Part of a small language model's weights: RMSNorm before and after each block, rotary positions.
MLP neurons of a small language model. Each row is named by its layer, matrix (gate and up: input weights) and neuron, and shows model dimensions 0-223. Each number is 500 + 25 x the weight over its row's rms, rounded and kept within 0 to 999. Numbers have three digits each. A neuron's up and down rows have the sign that makes its largest values positive.
After each neuron's rows, "fires on" lists the tokens most often at its 100 highest values on Wikipedia text that the model never trained on; "fires in" lists the words (lower case) most often at its 100 highest values on Wikipedia text that the model never trained on. A number after a token or word is its count.

L5.gate287:533481538514525477532527522487472540494518483462550489517506443476524487514480503513486497543459523474459484497537509538525518476471488511477483528480448473485471517466540536478481556559470503540517522512526498509497509541484549517483500496456504483522522513528513506531513500526533506533509538494473466495494500467481538515514489474524501472479477516535522526477493487530504488499504553463485488460517521531496514461468497463522489461519501474492502510468517480417503509491507489507548503542480523516491460475497497500489526489485462491484513510511475500491520482523483483492465492508467543503477496513464528495494508506484493565526527516454463479485488497465525510520492
L5.up287:502469460472505478477526487528491465557521529528540484504513523509459507521488507468512432459475507507508517530545497492522512485525473516474522515497478504466536444519534517538502495467487557507526543446512510472484495483511491496514507516483487517503469499479513506512483542485516467555494568474538517473504481499489509479456456496449471515473479506484514464515495479508475476480489489490493506533495511520516473493522491484458516492488571520497491507513496507511535476510506478480518514489512510535469510507487502432497498497498490488471496475505501535491482512512516456538498486483492495466470488473453491522512550473509497443504508496579459517492501503519521513467472
fires on: "team " 12, "League " 10, "club " 10, "City " 9, "town " 5, "village " 5
fires in: "league" 14, "team" 14, "club" 13, "city" 9, "village" 7

L2.gate456:470475500528473503527484473513520535511493496516456560478496479519486486438494523486486515511497539484468540545513514466505522516500507540494529505569503517514499486450494509547501508467484500531476477495470444475515480492535497469518519496472504518502487532540530511491478515512498506467493532452451496513517489502492489454463514491466481564477494507463483518535538470526542451469484503500478495504468483512485532526454534517498498491504521491526493522479499510532550497476472506529495498478456487530479494497520468483507522503492520541500523497531504493447537490436514485523483512532503502508492521535492503536513496476495477496467511488485509575472491520481490468533507
L2.up456:487567503537480527500476490518474492503497513496505496425513516498543496534497535544479485491475455533518547481479492500474504462480498496500452496512526527490466524520486491519491504515490535502491524513488525543514492504481526530484505498489500511501492490511524540495498536519486524499468511521547491495457499514490535525435511495480495491477474475514497491486500536492503495503545515536500498501481526514561478445474523539493493519530519514510536464486466455526543514474530466458521563535526486533495539532523481530492494522500474503509507527520458554539522518500526506483524499498467519494467479547510495458518460518471493501492480453459479536518523527508498529494515
fires on: "when " 33, "while " 30, "While " 13, "Although " 11, "When " 8, "though " 4
fires in: "while" 43, "when" 41, "although" 12, "though" 4

L3.gate423:471484546504517461460537493481477474518517459496510499488520531507505515542475515544489515513522507508522528510543465514471484482521497520500498520502521488524484463519484494515463479507506556447467469498475503496549504544540496489500527535512484482469537519487486550507491514460481538513482541521502515522507479513540472504499473482470457440510508508481532492499523495463501405484512528482536503528464539509502515487491477518505497492503536500523501468529528509510481438530536468481453482493501504522451486477476520525513489509509470492503471514485518529480528524483455512515499503522487489484504506479514488496515534506483511435511493512457486489517552483517475505443516
L3.up423:472562539475521512456523498509446503509538480460541482482534503496495531533506570478500508499535486484562537496515532459492481501485519515488513499517481510516485518471526488512536466488495462458499500466497461534503530503479534482502482501497530507512482466511461511482537491453511514471517538537522463505543466484476507470504511516497494499523468522475509475498517523501510479526444491491485509521504536476524544495485517543513504481484509523512507499508504529487473474533478509501516498478474475518492498476530429522578505528514471479510535527536480485486500484465535481493505472462490489506467476487499519456493514504506520503531567467480463505504502512497499541526499
fires on: "0" 56, "0 " 26, "1" 9, "i " 4
fires in: "0" 78, "1" 10, "i" 4

L10.gate434:489489509498511477449503473494487470497482511500517563510482482491503484518523469472505518506520533486502494501527499508528488481532472487483516516530522508509506511530498512497474449473453493485504546554502532508525520526522557556486500524536522472488487493504545502490497505486537524479519473524496483450517480503486513503541483494446474499484558504516528491472516484538456462502517505484525471514520456462475532474489464542497533498483536550501499519488471508496491457505504509518482503521438486482497514516485500529489472458472533507490535442541521467530547476528471496494542503490452466506505496495487533526511536553543491543492502508519488477479485495511502476539494
L10.up434:472507452467496496498462501442549454539494474537478453499495501493455511493505479493513480499486486464490474512483487546465533514461474477497510501519472448534487492510471522480514469513483507487482475449533512451473501537471469483500532510462488531540514493473507491511506481478463503558461518536459477502489489529467487473503541510517480458507505466507512499478475481474494518488537536487506504533452500466493522467499471480488495523500490536533485496514500501489530477509496481521495552505489521533537491512474529483525531487439481484477520460555514485501489539506449487477502500522507470486462483498501535499420534504518485491500497515535494506493488485503502488534512
fires on: "for " 13, "19" 12, "11" 8, "and " 7, "1" 7, "4" 5
fires in: "for" 13, "19" 12, "11" 9, "band" 7, "1" 7, "4" 5

L4.gate349:495514475493458489476492477511524491559470495529492514489518467501513524453522509500497492522508520521535480506495545492456504453461480570491512529525498485559478505551475485482476525486483526493479507514472460528500531507493502501505531493450531481509486528539486515468523466501488501491498522510493482512515533506521521492488514518495494483522524505527484496491520468442521474517500502473465492492508478493548517511495513502463507476500501492519477488510491481521523509505596478456481543502482542503491475553525501511543564486504475499551496530515551519469480523496519499505499501493453485469489463483489491546459524520523510493514510498540510555537483512473492473530457
L4.up349:524485494519481493478486485527511482516467524475525527563481476489478525540485460476505513468536534507504518526510419478478529504527522472501476474495509540474449516518491489485477500501485491491476471463495460520481502503523477460504524513549557539476491489489466490486491525504512489493497508510505519487515470493521478510497471497533501503428517511483483483446483511509464478501498507464531478522511528501487523475412487496485496480526500483489527492460508456545557503494512512541507514577473495508531520548521495535532504534517488473437489470512517502491530506452506495505472490488495501484492520521521499489500512491509513457483526463456498503487482503513505460504516
fires on: "after " 23, "After " 22, "when " 20, "while " 12, "If " 7, "if " 6
fires in: "after" 45, "when" 25, "if" 13, "while" 12

L6.gate149:446471491530492463509451485545507533533484492458472502481517505509496499539507496485516466488538484489518523516479509432500502533482511478505483487501518514474502476524463491501531463493493454533458505487480486471484482426502480422469514502510527515520489503496496507534467487453497470495460532473521472494493494509542545528491553523501505481494504464479485473507489535483528534515506509476530500497475484485530487496473478473500523504479535500506492515518506479510503455506498489503508524470502480551516458524528445561511556474473473477456480510546521526524524455508490469499498507534483501467523511520504506532489545485522516489528505489503535506482523507530512515530470
L6.up149:496503492516483513521444510468492489499494499474506480532493450484506521484515481480518502478497525475510532507541463488519507521480514516494468546494548488467505470448517553465559470508477480512513500482522532469459529518546505513490524513511515520533561525493513512485528520479479468496566531497491485533519484498470475471515464516522537507522469483522489495465507522481450479493532550495540488522526515518520498474431517482434475497498516492524481527484478495489508524508460505497497508509472481551501511497484451504531479515478489504456472499492495523484500526516437488460517511519482485514505532491497486489509508515526537472459538503508491501490471501465497528539446
fires on: "of " 44, "for " 38, "on " 7
fires in: "of" 44, "for" 38, "on" 7

L10.gate161:486499486490491524511507499472502523504547450474482524478488442507454551518482496460506512533488524535456542452502502499483504504495498512488474495545514502491472460526517489505543485457497472489507563473470538472470499503505514488515444536479534476539505491496490526506463485500571491493502499523526537548520501466485514522534453511500486501494514465479483484502529491488492490478475484454490476514488492486483564501505486525464504487505470501500504530429528509447512475532466491503474513559493515534505482515501487508529497460475477506475507496540506501509496512505510501477479497513506504500521507522561506522494574499511532485485529480539487509534498535488463502515501
L10.up161:491496490490481489510468469496462459534475467493493482494458492538475509505508523522462518424532479503509466510480532529508473502502489502491481476509520477494467501482513485517513501481473506484505544498467433510487462482551477495467481564431537518542486525540522499505530508548489512494496476558505507496552502473535470485515508488499529488523516466506480503534537521465486486456540493474510463511478526499465503508528516489540526480526505532512499533544504458501513525532449508477511498492523513469471469527479545480429490521474533529512525505471505507500474517508510503534491491463490509489495552486511493488479505517504517523499466509528529479489512495497505524494530
fires on: "of " 70, "in " 14, "During " 9
fires in: "of" 70, "in" 16, "during" 12

L5.gate58:523509482553512533454529493493488507488557544505529457482530469501499483508489515490470514526533513440498497464480476508519487470510472478506530543485478562552519508483517476502485492493504467470498506487478453464502458450512473518496500476516506475513479485556489473516518495485489484489466480516523532484471516506497524483493476551475483495508501515529529502432511543514477496520488519488472440548505530452511543494513502466504475496461458536476506497480543496472465506515472506526513500502488518484482534533500473521495511493499534479444514513502508472509469481449524507506485440488526507515508529504529526496522514519513486491480515488518465530542513519504474525488463
L5.up58:493485490494449545543477512492468496513469492477483491513484511503514515511497520471485511471510504507515463486521489525471503494503533502496523530461544474501487468506527506482457480458508519501485518500430545504526528533515510522521484517506532488531502483497534488507525504540492512528454492514498505487494437443478490543509472542492472485530504418548492530483529509473503512515523491493495516523498503489472517540511530496487513523485490507495559486515473554500555512478461463461475476489523474492497498527473530491526484487463471494480504501522473498461466495518472554474508485488535494476485491446466489490492485494524547516517481544508505543555505495545508485488518
fires on: "In " 47, "in " 18, "for " 8, "should " 7, "could " 4
fires in: "in" 65, "for" 8, "should" 7, "could" 4

L4.gate111:432525486519512512491533508500507497488512490465475500503522439485487536484546494456496484502442448516527490527490516488497505530493532535502519495564511480517528547499484480507493477511485475473537527462534516474468499477490524487486486486493497460499502515491478517494493501526484453531496489493473520543514505533497473506484475473499461487489510516506461509474466492500463475479513483502495475427491498481506522506495495495487479508491534526520472462478467475493504444524476579451468509480518514491497485541519518521586549500513495491509525505520516562521487480520493444512479449477474501492471482528493486481497510499474535484503490511485518500525475514515535480484483
L4.up111:431502512496480476520465482487493514545505499515489531511533512564478469526486453476510522493544497524464510539507506508507519488513520482516517514528516509488530505499480495528513476481475506500460534506456496531486459447488491466488447492532501453522521550532484475492458513508516483497489489488506533456501514505507440499517498509464495474467518507549496494532512514521458545521468475501491513509504510480522477522518462515465501515492502508487525482552508461517495474506455504480522486540538494529490433473502503495508490537517514504487469514486550495512543479510517503498496512551491476504516483530510566490455473510441459522486488470487518536535498510517497527483500
fires on: "some " 18, "most " 15, "Some " 10, "few " 7, "less " 7
fires in: "some" 28, "most" 20, "few" 7, "less" 7, "many" 6, "little" 4

L3.gate295:481487482544499483514515483508433507531517534522514501464491512524495491504502486499481492549483498539471455486519505472461479465552493454535494475512493504566497498529467484533528499495444462466497538507459466512504502494494511506501520492489485554454488487543520485506494522469514555514424510538537479501500475471476487442504542490467441487506501483475510485502484488494498475463485466458497521501562525509473544519516519486448469500490493493498496515510526474494465498523529500509487493477508515513473507473521506473553506491509494512536513524522508524504484484520531534518479491471531469509530481507535476557503501523507517515521469504509520485492475481526496524519491
L3.up295:530513479503494476484508531535488514484533490501515541510509509525510496492490553498471482459493492493523533528491479479523523508518485578493499523494500481521480500530515467526471536470479512499473529477502438538485473456500493495522496487482511502508529476505468496523506477481472482497495509536478502462480490502522453528446477528475531448516537489528460472505511486493485481556463511508517541474486501502517496507528533495499472442535492570509458474451501492440482518483505512488500507461476478478498529514441503540505498469520459481526507506457524503508499519528510529518509530480480504530460476492465458467486514490513486516544471488497474474525541501518512512465492
fires on: "a " 83, "his " 15
fires in: "a" 83, "his" 15

L2.gate282:489470523505493486507480574480502444490467483536498503480532502507470506473521500505483499544513526503494469514463553527497487487488483513537507487489487522469509483443542502549489479516511498503483511527462463505471518504503504504496462518532445463499500532491463481532513500521502499500454512487451518482522505496495525520519546496476499495508500546531498500520570460505521488485497462519536536489535487525492471522505494455495475534500499527489552515501512516527439543527479528476511516519548519461508505486481504475534510464506543483478496482484506460467510495500504504492481521480498498484488502494551515485510476474506546546485468484461461465469464488472471487533467
L2.up282:501513478530492493520507573491516461506506490507475518557498478495531505517505488570510511485498499513488546516490516493472498492494482494500480470504443518512519462526526498494487508454451445468494539521498494555478535466511477521483534492534509490464516530452485474484520486493494509515522507481470528510424458521485511511464486507488492551521491574513522453525526545541539531481486519518537538502523497500520469501515552503508475517503534463505515474526499473496483458504491512496555517457491499513507508500500458487539491503486514494502502486490518483476504479509498511494523524464542508515489448528482498479536509493519494549504476470528504504495505501500528540515488
fires on: "a " 65, "also " 28, "not " 6
fires in: "also" 28, "a" 20, "attila" 8, "not" 6

L3.gate563:434516520486478530508484424516477523498479491488517460497525486480459508460508503547512495505541506559520566488480541512494526472533518539468507469521481500525509485489541480483486478520505509479510546498467487495533505467514484484531463518539513490510492511520514508543498512514524525503480462484485511509527460505538495501493530494526521538513511520473492514495483518504493495495496459487437480477480484489481491499468541486526485537493462519533497478517460535468525489530471515444484509512525540473542545504513480531503512534523526478521509479572511532480487475526500520514510487474499504462486495482477501472482490471493511535480480527486448543464484512479515517504479
L3.up563:513511504545515485480533522552530481541514504494489491496502517488501468507496511466483516478504482480516550495508499490474489497488491512503517538493528537502523515509494520492487453531524506477472498490513502469536482496512493483500520533546491515516523499500504489487541492499519532478501515525531547481519545576509478518480494526493511530489468515454491445480482499462472481526464487512520507513540475468509491520487497502515501516455563510517485459510495475478518438518510486507476563517468505524474498531522481545541495468495494509486536530556513530524468462494516455513460529515452523534516495525479562509471515541491505487511493511505495524464552533554496527503485
fires on: "many " 27, "several " 20, "Some " 9, "various " 7, "multiple " 7, "Many " 6
fires in: "many" 33, "several" 22, "some" 10, "various" 7, "multiple" 7

L10.gate73:482538514535471524496485472493479521484495460489484512478483488522509544482496512490485491463518521528524544490480519494510485525488472524473490548516471516500484463503507478503491513504494501502466489483486458502507544488510469486530501482456475499539498553519537500500491501494519484478511521503484507479493508493485511514490534543510530465537485465440442521511490465498510467508478479488471482517530459508502539497430452542516496480454536512530485479527498452511530499485481492466469482545495484537546504528511506454523483464449519501496494509499531512540507512513560442540501497519444483494492493491485499485493548485453524475487502485492509479505498529515504475563470
L10.up73:452511511499491513506443493514476532502480522517517526499491513539512510497501510492490523458519519534521528491501446496502498478481501521499499567494449560496485491481470536500496502490472513500509490487440487543556522496536487473501512457456483500524513482505550495508485528514501504477464516499506490488490464497499453490511511460537498475496469477462503498502439479510496489508527459534515482518503469549510554499443470501499544507485525494560513506541509503517519509579507492485505512501476496508499489529479517509523489517482531571477497496505505498461481537497468482463537482509530502500522488501503521523481515494466483503517517534511534527522512518490484506483423
fires on: "while " 20, "by " 15, "before " 8, "in " 7, "for " 6, "of " 6
fires in: "while" 22, "by" 15, "before" 8, "in" 7, "for" 6, "of" 6

L2.gate157:513520490496479490483499526487467534443487484515498492491479493538507470465489546553476549567529515497517487505501521521525507467508515525536455487501472522518527545488524498518484467488493495513490495527493524501518507496508503511480493461532451510494520483587495517473544499497514517493479509480520499500503531487480485522516511499467502479475516504500443502505454483492476505490489480471473512514566487491529504522492500537514455489519511524550522529480562489530450521505507515493498508512503498486518480443449552555511448508538519524486498504493534487519505491539479505519491478527495488501525505472533513500501526479509526508456503475506473436466546482482480491489477
L2.up157:452495479520495518510483530537466517453540437505483521472550504503516479437476499497484509510533532480514507509475517480514485512454503500490507469505524494507531465509532496495510508523483497543503490533489541520463495507457525505503502507524494472513579484546535527503483490531480488502490503441496483515494506518475474533493520530483527478515475466545479502467521540471502467525539497511479505547499504505501510532505486487557514505479545542478473525496533488482502469548528503505488495502499467508518554488529474486508509480484480538464512504444482488546515513513488491521518519509553499530512500533532497465536507500519492523471490519478441503523483481502501442503508
fires on: "his " 80, "as " 12
fires in: "his" 80, "as" 9

L5.gate266:516533482489516488514513471524525489469555541482508500465487518518503519558512505499490497496542499560518489548522482490505502479475498486470499522509480505517523494514470519520562490516480482484490536560504486476564501500484526465525505544513494531515538521520520513531464509467504517480471528463481548524489475469464487516523478493481505473486511532487467488505498496487501458497474483499492471500445466530521521503523517468526518503494502478504449523476494490498473483489520509486490519483505483521493480501518478551521489524556496515519516506521591485480509494482517496549538518529535504523505500485492475461510488445509538487484461464507479544525541522504558510495500
L5.up266:496497472492558485491543446511447524532532464524553530524478528564491481457541498469510466540530519504525475469493540521503522495529506503509524471429502514495553486507503479513482471503494511487468558539534486495515506527499489509521529469506489518488547504520532502501552499463533492515501537492474529490467460476501482483510533505461491490533493522487467451510536497487506476474500488501470495503523485453473523497502492489465517497494507501536496484506493525494483524536496460506491525530522476521464497466466499549551507524488480490491505460500494517484515511509481508521542511535523479520494486459483444531454495523508498499535501505507453518497491510509470501489488
fires on: "a " 36, "this " 23, "1 " 23, "each " 6, "This " 4
fires in: "a" 36, "this" 27, "1" 23, "each" 6, "one" 4

L6.gate389:478524519515505489517470458513538504497490480458478502484487508511520525549516501529509504509496523545515522557456506481473509549520472518448448492477526501483504500525491503478542520516522501488471541530505548523531516525510530490528461499502515483504518541504507505477493519495518465483512490523472537479510505508500488504491533497491514492484491507464445497472472528530539550488518507509466506514551464501545467495516533475493511484494484499521485522501509481520503538516471514477494551538493490522459482504543445512449503508491525534510507471534469492494518462478491491510505456527485522486482509484492521486450482477458509486518466554486501489465486565502529494521428
L6.up389:534516433498509531500478496503464498541505474497528472519502488512490505500511477483509545512518517541492485521530515515480478491493484531511468472480464461468470520509513520522484533495514447514480495492513519488516503487503475473469525475486502520509527492501513498491516464540456507499551492502512468459496506560522514498485540550501499492473466523476543550509507508501535520504498487497496464467496479465459488492510481511494510546475475485516553473563475487534522552496477457497507532512510513554480467514475510498541568491516481529468511499509484510509504495489520495509522469484508511484441505520507534482467500499477485488495547512543531508460543530533507467550461
fires on: "for " 21, "and " 21, "s " 14, "in " 9, "Human " 4
fires in: "for" 23, "and" 21, "s" 15, "in" 9, "human" 4

L2.gate104:488459535467509527498527475482482473535494497521469482497523477550532522518506531516494532513540505473467509547462499554530497501506504444524506516528471486495523484525517513505518467481469518516522498493495502514501483508493502521491472457562481524546526533492513472461506501462512514543495494523486502497508512530505496510524520472539520478517494444498480512501493513541551489455487527508541515495563456525473482533503475488501490496481494489495530518538478467560500500510470535472497469527526468460555479481452539506481504485461526531495513502469485535473505548508500521496488529484516506538514459481502474495534490490477502532489487446531506504502480470538482498511481
L2.up104:444520525507487516507482555499499511527540503486516491498514486500486510507459515493459446472509506501494533551501499510516516450486505487492438471511547478517508483484520496512450489494539466481461520498504473444471482497471506475503517509485508545499512526522542473511531504494510516483492522501543562505484461541444493469512495436518566505500461511523504473467494480470498485507474520490507466469466502525476506495568483484517499497532536476482517544493529480513519482471493500476497518440534513483523503526525534488484485452475510500482488475503457492489515506497475496542537533496527517498495510456475491479484459482506516548509498501508530509472475515493510514490523
fires on: "also " 100
fires in: "also" 100

L6.gate218:521532515520503516465509502473518521508517477466469483517481514508489505519502523483510525534538533485476506457528523531505494494568500512482496468511490531520480465490527455492504509494473462496531526461461501524474509523522541484528522510516560496498486501522506513471509496451553446533499524488517519492508498509511465544493485478507475519516453501514488474507532551499451467473498505481531486554532478506531482494475530466536505486529520523505458517475530522469497485525458525492505489561476505491498485509517495462466532504459490476441482532533505524529505539538484519499496486519494461484510568527505533505530493500539528506475498496526500487517547513471483519477500
L6.up218:507510482489487486513483500569518484506499482469482500530522532498457487515482503463440497481515508518508518470501463499509510507488456503493500464546490495447468509517498476528494502476453511472456537482488483532453445523500531506456500496460495521513453507544477482477517524494508507460456505515505460485526495502522474485477499528442537527478507483488482484523538540535506529498511469463484454531498514499507485467487525523529519495506519503532528536531531516529495522498476466479501490498489504525515511512507519450514499499492460491536527559515481466516444509526491546515513455532497496505457475500478519510466501508510455487475476491528485486484462551530498528482490
fires on: "as " 43, "and " 16, "of " 11, "with " 10, "for " 4, "in " 4
fires in: "as" 43, "and" 16, "of" 11, "with" 10, "for" 4, "in" 4

L3.gate354:536538491511514509448514499506491485497535499486492536492521488466498488526540543513462474493497463524512494485531502444479493514520507461498542538467523507484507525537485494491541472497502527473531488521499487522516522478507504482476449527528528526433455505488503506530501501490472518493519496485521496522492505526488471490461474494494462509532492498526545472473530562529503494509518516465522473501495548484486501486458532506497484477502520478519480483533456521480539506469530526498523464457502485529459539546442481540518458506499479456503485534498480529509524506478504533475520511520465489463467501502455522533531514505556475486475520505526503494469524499507513532544492
L3.up354:548486514457512527472489499469485499455453480505450494493478480513493507494488464520520475472489496519460496498513483507502529475495441494493498481500520488559437530505487478499508483506507463509460495534484494487505494539527484507502516492543515482484527542498481495503500486457519507478513462505474499447485508541530548469502523536492442491514559524506478529451518475518487510517536507457500489485490474499463495499504527499499525466493536517512474459489531468479499498495544482509523507475489520523487543471467508465458508479489503543484508506494553467476489488509474577499489504535473501516520531456508519492510468499510491534484512527491490512455452487545470475480517
fires on: "No" 42, "Tit" 5, "vocals" 5, "Episode" 5, "Op" 4, "Of" 4
fires in: "no" 35, "vocals" 5, "episode" 5, "opportunity" 4, "off" 4

L4.gate256:500472512485493527478514507539492467492491497473532509524522546460521520498529507477544469509483509508509492518481492489484513484490499544475529505508510514511523483483520462484501479517492499505530487494458553452477489474505512458521445525526501500471476513499515516486519470523555507507477500431514523510474485495489525501504471478511520521479478544500499484469513506485501501511468483501462454499480494546477527471498501483532534477499516477464488475456536498509510540519498549534504481521444526491443548489480473465496508517514499514498472555496460505523531508483474516490498484494475492518468510489455578493528490478489551498485453462511447555492498517505505492443510
L4.up256:539510524483502521449488460475513528558530490503479536480492498543529488514528485455549523474500537501516515521540450547513501493495480479529494531508525468451499487489499496525449488448486495499538520467501510507518500540498511509482531506529476519503451522494471534484490531508521507474456468511506472529505523519499478528491444483467518520452509492494547491470475526525532482499530485516511503494519536482489485510539452523496493468461473493483477487496506493499486456469480474513520516512494473454474484478508510503467531475547507519484530508529457525509483523495507476538523501533538461491505517503506457520463488476555472495488463469490528502496544475477514493485476
fires on: "ist" 21, "ian" 11, "singer" 8, "artist " 6, "ologist " 6, "producer" 5
fires in: "microbiologist" 15, "singer" 10, "producer" 8, "artist" 7, "musician" 7, "bacteriologist" 5

L2.gate205:481513481514478490509551484510485529477468476526480514498495500516499517516498472544510488534461503503486495506491511511533495493512488506532483492464494487494513495538515532491451426492500476530506512487467538557503492504485485543487455510515502518499449491495488490479530498522472519544473498536471465496502546532500510506444515530484479465523503502552465527526468487513494470507479521540464518462525529496501528498508495436487540491473504504499516541483503490512512521539520498494515504533519480457536487464458503484467558516465529525501480492514513457518514533510457500503541496480480509519465511495530459510554498458499498508486513495541521467546468487478450464483529
L2.up205:473502471467493456517552503502488518472521450521560473524498514483484558520518491493525500523503486472521527487463498441546477463499496509499542495505479516511498518495492467470470483475485517506476505494471481522494453507524515481500478532467478500484459463501513529545523446456477526495439494484471498517545511504493488503538493510525464495495495523505449494539505488495495507550495473520471517520487495507495527521488486504527511496504489492506450517509537513546520522500473506480534517521536503491468523492507490546480498488487484527492444504464513526527476482481490521469514511501530508504499460507514546502532552475524486507555475498544553518542472515503494538488547
fires on: "as " 53, "the " 36, "Polish " 5
fires in: "the" 36, "as" 32, "polish" 5

L10.gate240:475555555493517539465547442494514479499538476484509505485495433474492520500498513512516494521489507512476502500510497549511529475522443497457519508510503451502474537512553465466524481507482475499484556470452492503563498496485501520498549524517534501475467522493510527492509489452528524465516549523543486477510504490506486514469475509505471519536532483475450491503496472469489491469501518459496486491464506499458483476471517496505428494506528522544532483502456513487481530480479503529489506515491466503478510548485478478514511486530507505500533518508538515514520513506507538470505515488458511523500496508513515485501445504537493472492477527499480489498488500499483547498536
L10.up240:539499514495503493473525492513533489504522469487485489519546510492515478493501496463527517518432497527469467508467477494475498512488471483501474474484533466517496514509462521489505491503527446488518545500441469482475455528522523505500507487485513459456502489483517491491497478474510537486510549518516489483511539529483457550503512541462515513550507474489547494491517472500517506473555475500504509521473472457504511539481530478475451522485460528502568458500455511531477507519471485517485523516463498500521494503484527518492521495566496492513506473486524505476511517476518518482510515486499497520493499509534489511446441471499529432523511499488451470511500487503485472484535
fires on: "No" 47, "vs" 6, "St" 5
fires in: "no" 44, "vs" 6, "st" 5

L6.gate221:527499519475537467494516491499486511484513502519489509500480509427506503518495530507512502505494488515528501485512464519484507506510530519470452495486523493555453562522513498518468443509526514495521468508496455494570495497533536481498508463524513437528544522477509544507496465456496532451523503487530481462518483503570501493456486537497500527456507509509471485546510490532510499516488463496462503507469494483516509466516552500513541496535513496480491480477511481485537503475510519486492494545500472497503475491515488497524516493518496459533536481519526475538518473510505490518500495452501500492501496460453490495540519563443480495516496470483489510514508481483496536536513
L6.up221:486501476499484489501493527455492538500479503477533516459494509511516525467491471521470522504487559516519539521564498499477417526504509493488547533538482502503505504437523485504518466492474477481533500489518508503526540484513464505518504510465505497485496478521440488519502477495485496470516532476510507524505539491515520490538515486512455503530490505482493549527509522429460478506538515531507498461499529530476528511483505491516493502509490510533511489518515541490486478518488533464510527521500510524539472534504491507534519506518484483471517477508511512483480474446536449550518544488499500523504521506495502482518546555524472531506464536526489535483484526530472544511534
fires on: "2 " 19, "1 " 17, "3 " 11, "0 " 10
fires in: "2" 19, "1" 17, "3" 11, "0" 10

L4.gate299:547536487456484510509499489473483481481505492519521489535477482496532474508529488472570521491449468487490478529492514538526499453497483545491534509508486493487472508441511502476500495528494503527522482481487551468452528500461512498472476461504541485506483455505511494485519542497520477522495510516509468503492506472451494523566441525517456513495509512556525492511451456533514467484464532515523501527509516549444486461514462475513483497494543493535511511474498502501480541514496471515484473500511491475534493449495504519520504516520520471525504489469487493543469482556470515454524500491498489507497483527496513466503507504490482502470498506479509509536463502467501493520482
L4.up299:518493546489507518495496525518475531554510509456524494513532483525494519520548471498461488501477476489522542482495528499479538503449470505496484502440529481526545474514518501462513505573509513495498467465557531462497494508518490459513506541493506528485540507496482559522508537506491465505483513472536533531515452531430511515491531517514512486476454523532521518504450506492492511526507518483507465501465498495485484494495466489485551461532494521554501456523514491542506495495538524492510475488486474524506532499486487508504526490506502465493538522482491534519487516492508482510462522472512502551520497492515502450487498459511503509469499461494493540502494487525520476519469
fires on: "team " 20, "city " 15, "place " 10, "van " 6, "town " 6, "group " 4
fires in: "team" 20, "city" 15, "place" 10, "ivan" 6, "town" 6, "group" 4

L5.gate395:461521472466462497457510483510509548505555498492542467483519508487469487514559465442492493494518489516524537496543534495497510525536468492456488520524513490511511517500482499450503502566496532476555513488523478481500506468504490529522476493526536487517530501529494497556503488451524480499499510511514519471555432505474515526463511512522503523501509496464490486484507553461482483494494476510502460464497534462518503496482534465557502478527542531484504487487469493478537491514523516485501535496508478521510502502539476519520487519518533483533521466543508523510506471493493478511528507515490488520510509505488496476479486505500496483525464512452478543458494532492531509554487
L5.up395:485482486463507486475524457477508521521498500499463518505481522489531445504497496542507506472507509542486490502530510500527493485506526537525498507492521488446485488499557501524473474528519506541444523461519449474498512478490508528477473486528479564511462507496498477479485542499514511496445467468485500467506466513521546484486535513488486493464506474517471498530501540503527494498542513498523506516480506470481482435499491540523503487492547551505521505514511536456490476510503468514541499506534509473523461511477478515481508484475483473493517506501494551515509472477462490509464432467483509509509490457498492493501486517477484479442522492422479530483492487505525535510483
fires on: "many " 24, "several " 21, "Some " 10, "Many " 6
fires in: "many" 30, "several" 23, "some" 13

L6.gate403:502499490524526495498500496537520508520539535523521482521465498492494501486535479512464497498552515503540496489486524466527509491521558501472510503508502484473451500520510502507511557515454492488492541522513485552537491538469519453562546526476504473505561508479517477506519521516517439453520511513547526527465465499508533531507518494500498566508505581503495520478486496484500522508526487508464488488507510483503553507504490473511496529529545449496465504517485537506515470475490504520459495495512502557516469522497526517561550479539466483478508516505479485523476500495528496521525526486510498496488511498504481503502497524489485483512511513486495546494551534525504515506499
L6.up403:535486485484514500447516522469504509508542496503515544488540498490518497509559495466489524513520484474514527486481508475513536480466488516498489482492519484489501466494520497519490483470533503488521500508509476498505515500459523488530455500502503529495490477488529523529468505493496479534479531498487496526450480472462526476507472482474496513497538473476479512469488471497495539504547454494495527527488502489509508469533489493484483486484514437476540489482488417527533471497494502498503511546496520548494489475490490476508520474498474466486489507515514527456524500495462501442576500555487488486535529463498502513490577454509525448482519492512454515521468481532527533472484
fires on: "one " 18, "per " 15, "each " 11, "the " 11, "those " 6, "this " 6
fires in: "one" 20, "per" 15, "each" 11, "the" 11, "those" 6, "this" 6